Part of a small language model's weights: learned positions, 737M tokens.
MLP neurons of a small language model. Each row is named by its layer, matrix (up: input weights) and neuron, and shows model dimensions 0-191. Each number is 128 + 32 x the weight over its row's rms, rounded and kept within 0 to 255. Numbers have three digits each.
After each neuron's rows, "fires on" lists the tokens most often at its 100 highest values on Wikipedia text that the model never trained on.

L3.up312:114117054136085136053185121182153120091170139117199106147128157116096179132094129188158123068129120115148163132111164113132172114123168081122126095162155131104123183131165085219096114139095151134144104160101105084125134149104141088108157167157059128157148113149218129101109141082098165086114128130183116136136102102119109126137179103169142138133088126121105147061130121148133100130147154106108125205168155148108157098123171107132122119124137126099073163126174119187198146139148119064135116129082165136129048132110137097134137102195104111214128127149091170161150141089134155166
fires on: "ud", "ict", " viol", " dest"

L7.up63:149129125134098151171094131135158127098128057131136127177087180087128134168113163196159159124174130101088125106161161128163112128115173126160144115152073185113109147094146113115123136085131160120122110144181161136157126101082112139057131122179122139124081115156169133155115139209095154104155172131100158130183089089108181169131093084104139092079145124090078132168168122112157119125117116103141154102175081142124150136104096120135125082128100066147141149031146169124144105118142123100087122163127164149032126103134080105142147072140161151139082137087088120104125100108141163099
fires on: "2", ") | ", "}", " career", "3", "ast"

L6.up914:086211104161149127115172097118054118124064165155128101194171143076105140095119114111137104093124162123104126103088110142174120111149117067119068098150110167043113171120147152170094148100190176165112112097174159104146129118167170128124105082181086176148135137191096145136138143141143083084137122143162090110166122095201158108157159128088100145108045115125149141138079092120161173094104133167075189124106178136112125140150109101090148098126109129162138117129185138152145092149092113187133084089163122126152208130140126148170167138155126122153111136067162123156155103148129156104
fires on: ".", " | ", " (", "–", "als"

L6.up679:172101083148076115110116148111096177097117113121105119192194123112150134143138054150198148166154091103095113178084116167094106098086132108115139066134172164089183140135166152154091130128086104154118128133103096145137062101125133178143087141172162108166156132163168099104123142129139078113162173154119224092180140124136155139049156114133185092136158132117091121110091138091138074150136139106091121143147115127160172147145152113093032061122099106088142219158087118117122218122126131104107071165070150170106109146132141157117164113157154132097143107109136112119112158115070165144
fires on: "s", " ", ")", " other", "u"

L7.up820:160172060143135137092129134135130109136115056154132150137137173160138066107134107092146066098172123119159100159142132156129130125087170066115174179085169174141089109093126116099088138138134145110139043134152095102171161138192104128154153089099133079153139093144117125107095151095147093108177077153138127170055133096127096103150080086153108168179117182151160151125144078148153041178135096152126095128111145153117096088100134124115083102084115083132166106154095165121144149123081153168158071125119154143131071095141138170142123137096146178151097123100081177136125199162059116123
fires on: " made", " t", " in the ", " make", " and", "s."

L4.up7:199194147114098161124085188139141083141180177134178097118120126121177136178153151144146099132105071130078107146139186151136099071131175122140214146120135091170172150120087137059119184114105205115086123150167154159125072136073144091123117084175089104101110156127185110175158108134096113106176153070123130158135159150109153136114087105196154116114092115197146206100162139097082086156150122114157117066113143102091132084180111137105101095136148108081107071100145192103123121119145143067149087154102107131141136123135096058113158136154145168092114137109123140158147109125105190132
fires on: "\"", " addition", "As", "ile", " On", " To"

L5.up651:110161087080190142165148158145134165146146130142107168091129121153114162095134048134151155134161196127139115134120048115119147139125109120118069213181152116149167096135114119111139126138063148102118139153160092120094150202100187140086193088102123111163117162118116055093125113121090088168174079142074104173138194091167184108095090122131149181141082135138195110108099107090132108118145106110076099134124124106128156151112134164174127114150129134118083162104088158115103058115126155150033119136111123077149139145132169090141133135079088143098095194126110150129105162129128159176
fires on: " W", " w", "w", " t", "h"

L7.up443:109071082078050143166122126101121146143186159154086134098108154140145103080163115144143111158147170126071047128074144174099108135149114092170106190074110181126117114124130148067102169123127110114065120076124126096166113175155151111132184093107132090182053163040133101136131185114114045108129127103130112163114079105171133106103083109188185148168127128165192086118087113169130119150133128124087159171143130174149209158138138086144154081069173139093153113118054159139094115132067126079129075219113133172127115151141141129136128136114121134093123121127101141144137150138082161152
fires on: "w", "h", "ound", "r", "cl", " ab"

L4.up416:154065096165059177208080132055154075147154089130098098101144171104130128092114209136188125114103082139064116133159080185134122219138125102128119118142181153129157100100141147116122162116152129120131083083128087136122132110159122104085114094184120109154077150119095113168107157108041059154174095107148138171169122093140146111096109133150133077150137137143090103104189127143057141133115141114126164129178158108098109108104152110095104096136071122160098149089146153115073097136200144152099170083073148187117158106087082112104117125138145136114108193166118110123231130127082126129
fires on: "\n", "-", "°N ", "in", "W", ", "

L5.up760:209122120124041063098104148111099133122113171156115112153153128083156102118161107181129073133128131143150057131081169126105155109155120144111121134108125104077106127128186111140143201133121130122098086105125055113160081122131084107129108140132165156147167127133143133113121110150201142136146123141133131149183119154131175096127129157127133078168108189208085184055165154108120078110079154173079116138137139110169092128116119114118138141083122113102107118176118104133166121144151146141117129189124107199130155144138149166140113145055125130133173113089099079065133151162141120182
fires on: " G", "al", "ol", "m", " R", "E"

L6.up160:155136132133120140098102112134169119090145139196156192161155133127126158181162139122172095152136118133119135121160149178145131116121145092188165175116146121120109123130117138132105127114140117154129088128143164187158111128163147147154123137150130112157070094079136247165122137100115108166114136090089114181152166139116082127109093090156120176204170109187157191099138129108092120144089134176108159124106081170110150096130089103089160098103159147094155107081090111112080083062121148075137113164054117152120207103164136085122096119129121138174124085117099115168163088158122208098
fires on: "th", "c", "e", "w", "te"

L5.up44:121114138133137070138127128063077124145154143132171163139150143081153137158111124148128112114113151133111137124121144153103117124153120109075133201128184168162104108102108114166100159113130166144143116149169095029102137165089142101163152062062126108151084167053161158098103136128171164151134168156101121136121104124171095147100137076141148106156151189145148136133156117104128153173140130120112161155118170129157089086142149110188173156137092076082193095182150100136166185095136200098113079146175105136157123090127147158104148116085090117206107128108066113058145126214118077082
fires on: " of", "hes", "ospital", " year", "t", "s |"

L5.up222:103112165148098142068105094105129148100083076089070107125103140138132066229165151118138031130139105119143100122148173174161115142136104105101137121216129107143117139113147120121142115170185109200126089088092106140145131120111136115112121174091203108130177103085203129146110082154086150159116145097127094128199125144141107126119110023184132136141163161208165185157094128112137157149121126091108134096150155133122084160156118098120169120126161175102136129104128106147172193106135115116210124164121066129100160109125126190111119119159122106211117069115157101135125142162111153156
fires on: "c", "ir", "ph", "w", "j"

L4.up156:079089151125144144097106081103119163112155115126134097136146141150189136067107097123159120135098117101157143122144149141147104132149090116116121125202075122114086071168103179126120096123142143165071104169098184055148242204171124136100121082109042134165078129140046128136163147195141157127147141164127155148114074137145113134131129112131124065097111168133147117155150122120097194152128129118092132164076139183094103124117109122175104080132178044091209156130155160112132162110088152169154123104117124094167113146128150152147099175110187173164125139108110118104098125162104171137
fires on: " ==", " of", "s |", "ended", " in"

L3.up994:158121129151106136117132103133130152174147073087134110157171174151126139100157130191159063185129131135134049067126141175054118166147132134109131138093162187149152121092148107111109118150138135099089093159181140112124122119126071119136167162153105081136060107116135150066119105164143117119125128099169146223160145079160105160159160100154146101128089141112136131102089151158084089195118096058095153132130189175105129141114106101122126084144136186114128106189131132095099170143113166170151148085136124135142225107175144127159136147072116086114142155176124147132153151126090123189
fires on: " and", ",", " |", ", and"

L4.up270:168127159147138115118164165165136148155124116049089154138115112108152099133163099117142076095133134149126040158090109101131120110177117145168108121097110097138161086138190108094038176129095131138116114100095111152091097126132161172113146134115147112138161167122186146119126163063147097115134123137192133144132133137167230095145158138167186100166158117120100123074157105150117126188075117114085154144137135146108132080080118130076138152141131133110138151157166077201133094147135122182158142137198121165164154086126100163136126137090186199102130188113154088089162160113169157145
fires on: " M", " G", " R", " O"

L6.up612:125132063179111085205208122130093133150133153094109116139121152119158124113123124164136139081151132129137072118100095144160075126147099081106112131110137161165171187126137150178031137172114142100073172125176101048148146124117116134121183106166089112107092157179109103151122137126140077109138047168125135147130152117131187182137140186156103080170130194095131114083075107132141152121121078108127137086130153071146129135147129135121062115144112111133121169130148129141076158100092124123117099107112092106150162068164092191106160090162149127152134088078093113147150089085132149170
fires on: ".", " in", " of", "–", " "

L3.up336:114163048089221126151154155096153124165205091106057099120126109119190117139128133097127162053121090115174178144101165174130134090108108137121109131121193130166067135130149148071154081153134167111111121178134092163182099147150103132142118164096139135122125156103128135138120113097122138116171146135130099125182105095143175163118117098122101100099118107093187076206107171191149112166103069069133136106098132117038061143133130111201127105142167083171105116119137152095087137158135137146157172155171094121123118153171137180137120151075169112141129103145123177185061115170143174172
fires on: "art", "- •", "uf", " Men", "ription", " ad"

L6.up140:101170127177100171130112135145143089100092126162141152179128124081140136078179178128195076151137175123119081079092126169062140187123156164152092194138157154099108159127109148122136105175176100148136150152087140141128161133141125117174148137182145169123138103097119103203076123157092048120097126127086095123132193101149096087139123056154135180135118112169147157126089092075139092148120111097150082098097182133172178118121144065117117142120146099062135091138120108117161148151183110061118153135099077126127119117146189126119137121110109088078162155124059099136158144114175143140
fires on: "pl", "l", "ch", "st", "h", "w"

L6.up981:108127149167089138156155125163108068121154121139160075198136159130156150123121149124173148061113133110126104093191088135126093162120121083099152140143118178084154188134084142105133097135146122127116113144140114126150125161122142091105117126227079135133098059134141208149189174147122164103130134157099099106185143116118156138128157076096152116127149160092070148150119170192134089147109121127119169118159099074065133100117130144135095070146125076137119123093079124136142136167148109111148088103121162168112149049079093123105171068138180171155108209130122101101162132160109126151
fires on: ") | ", "2", " | ", "}", " |", "1"

L6.up645:108093070138191098118142104118149127125127149144115173117120143127119094121150081180140113055117172081100117213085164124087152100117149136153138117160132116171070135088179115132129082154113159158108141052124133147105193151169084148077155111053118115141168149112092161159119105128144231089087102096178137159106128131081074172130180109105123152123146142154117136113119119091187100121127138109102128154153204189121104134117182110167143159156108085167214097109163143114123120125121117102067130095112104147076122127155122114161132089128122161119176162086126077090111158207137135121
fires on: ".", ":", ",", " | ", "ra"

L3.up506:165145211127114129121219157131127109092154127109129146104035125158086116178119135157128163098108163131135175187124158130115106185131080103094114148137111120194236124123118192139180088146104070075120133163087098044134114114129129141077104130062078104130113153113090132130123174129246153079158137157108130122125144129112134151105153130151071148110066120124144061224086144105114124130122081127126172162086131130143095126135099134039135147057112113135140135135127173114133145107131113108103121129160137100115161162199057110119136134197117137126172112112115137173125114154112121140
fires on: "uring", " Oct", "ather", " election", "Z", "omm"

L7.up869:082141081177129105048138159122121168194144127142040156081096112166101116138095040116115076138136148124155112165105116149141094127098140092083125184149165178174136205125168105166161096156153164127122123100147093108100115141151123167072159108136114148161138179115114144109124130125147091146133133148157158103136118125148120174118160068200099123154145174139082145164152162146141123134149136137087169113093161172098183156120154129130158137156075069138146132123220131131084165153055171203091109141172125138115149100149140169162117098137138146088170111163143131125097146115107174096
fires on: ".", ",", " C.", "T", " and", "W"

L6.up813:151169094200111134147134186216119148118124132132134131145087130119136089070147105156155059130094148120150081127135061169139119166113084132102111159064114162154124081157086114128108172127167097116117150175116123145163122139161116096174162119125112143168139160112143137186116144143070104104124118134152166112110127110185172120129090120146110120170147121195082098107145105112078070092115155120102109167158175119170152096129093090207124106101117162145071157128133094137105076097160109087138112129090055159096152156177134181126151148146155042111146143143138140151134140165089136189
fires on: "e", "ig", "g", "el", "b", "et"

L7.up155:127079142142110155198139137147138101123083089085140097143089158136189103108099152114102092141130150108106072122100156156135104203131136141059113171079177151071179118120165084183133120113096132133116175141128048099104143141167136141095096122130107112150122130068102100186162125130104133131093099103121158094123123127145078115151096111176025132118106151142077059133112087215100128098140117109123156135140145113077124114125115151104104094170136160065158110101169131150139151106176118198111097162098097103090143118173110133162119115135147134170101179150119108121152154141077117086
fires on: ", ", "g", " ", "-"

L5.up353:144190086129152094145142103162086207129148137190119159202187155112072088150159138149172099073088106094169095194108139137100086104098146080084098158136155139089101195103137151122050117111137106151130099135146149100145142189157128125108099112155173142199135137173085141113123137168107093044175118161116167124105153085126137107154174146111128169184104091150099151189090110063138128119108134152086137142124108113156142130122111104147090049136151117156169119137154115198114141167105073173137108148136062201108091130100108150142203134153098138118157119126051115144190119100130121147
fires on: "us", ".", "–", "-", "}", " |"

L5.up195:086142133155097156120160115117047217105159107126130074077124132178144105126142139113175129109109163123106057096087101102081099139128163109182130115146137145093135119138131184116148191111097140127169108065139044175110170153165135127147157092150151129187130181105187140094156081113126135130147092119175088151184139115194100123101148129108123153203104201171121119092152118161099175169117167078149051098120137188111132140158171151152135154098100110106187104110154129106120164148141076148129105138138132126135144115129122102109109080073074119159120130136120146085134133164062163115
fires on: "er", "ost", "ub", "up", "ood"

L7.up240:101112096104106140109184139145110133142053142107157138204124134104121152102202159165175113174122118099101119154102149110098124177079115117089118185161061131061144145141139168127130166086101094121168090172122114154197118157205147187124120109151126143124140126109110159128082118143145116120125197172102138159166113085149035116130165101125087127090146109099162143165098174132130143181144106095104147170146122127171151128144115116049106087149098139105146095143109130090140147176153175082143129143087189134153103071117096140116127125059143105101215124127105126116129145134061134132
fires on: "a", "u", "st", "s", "o", "l"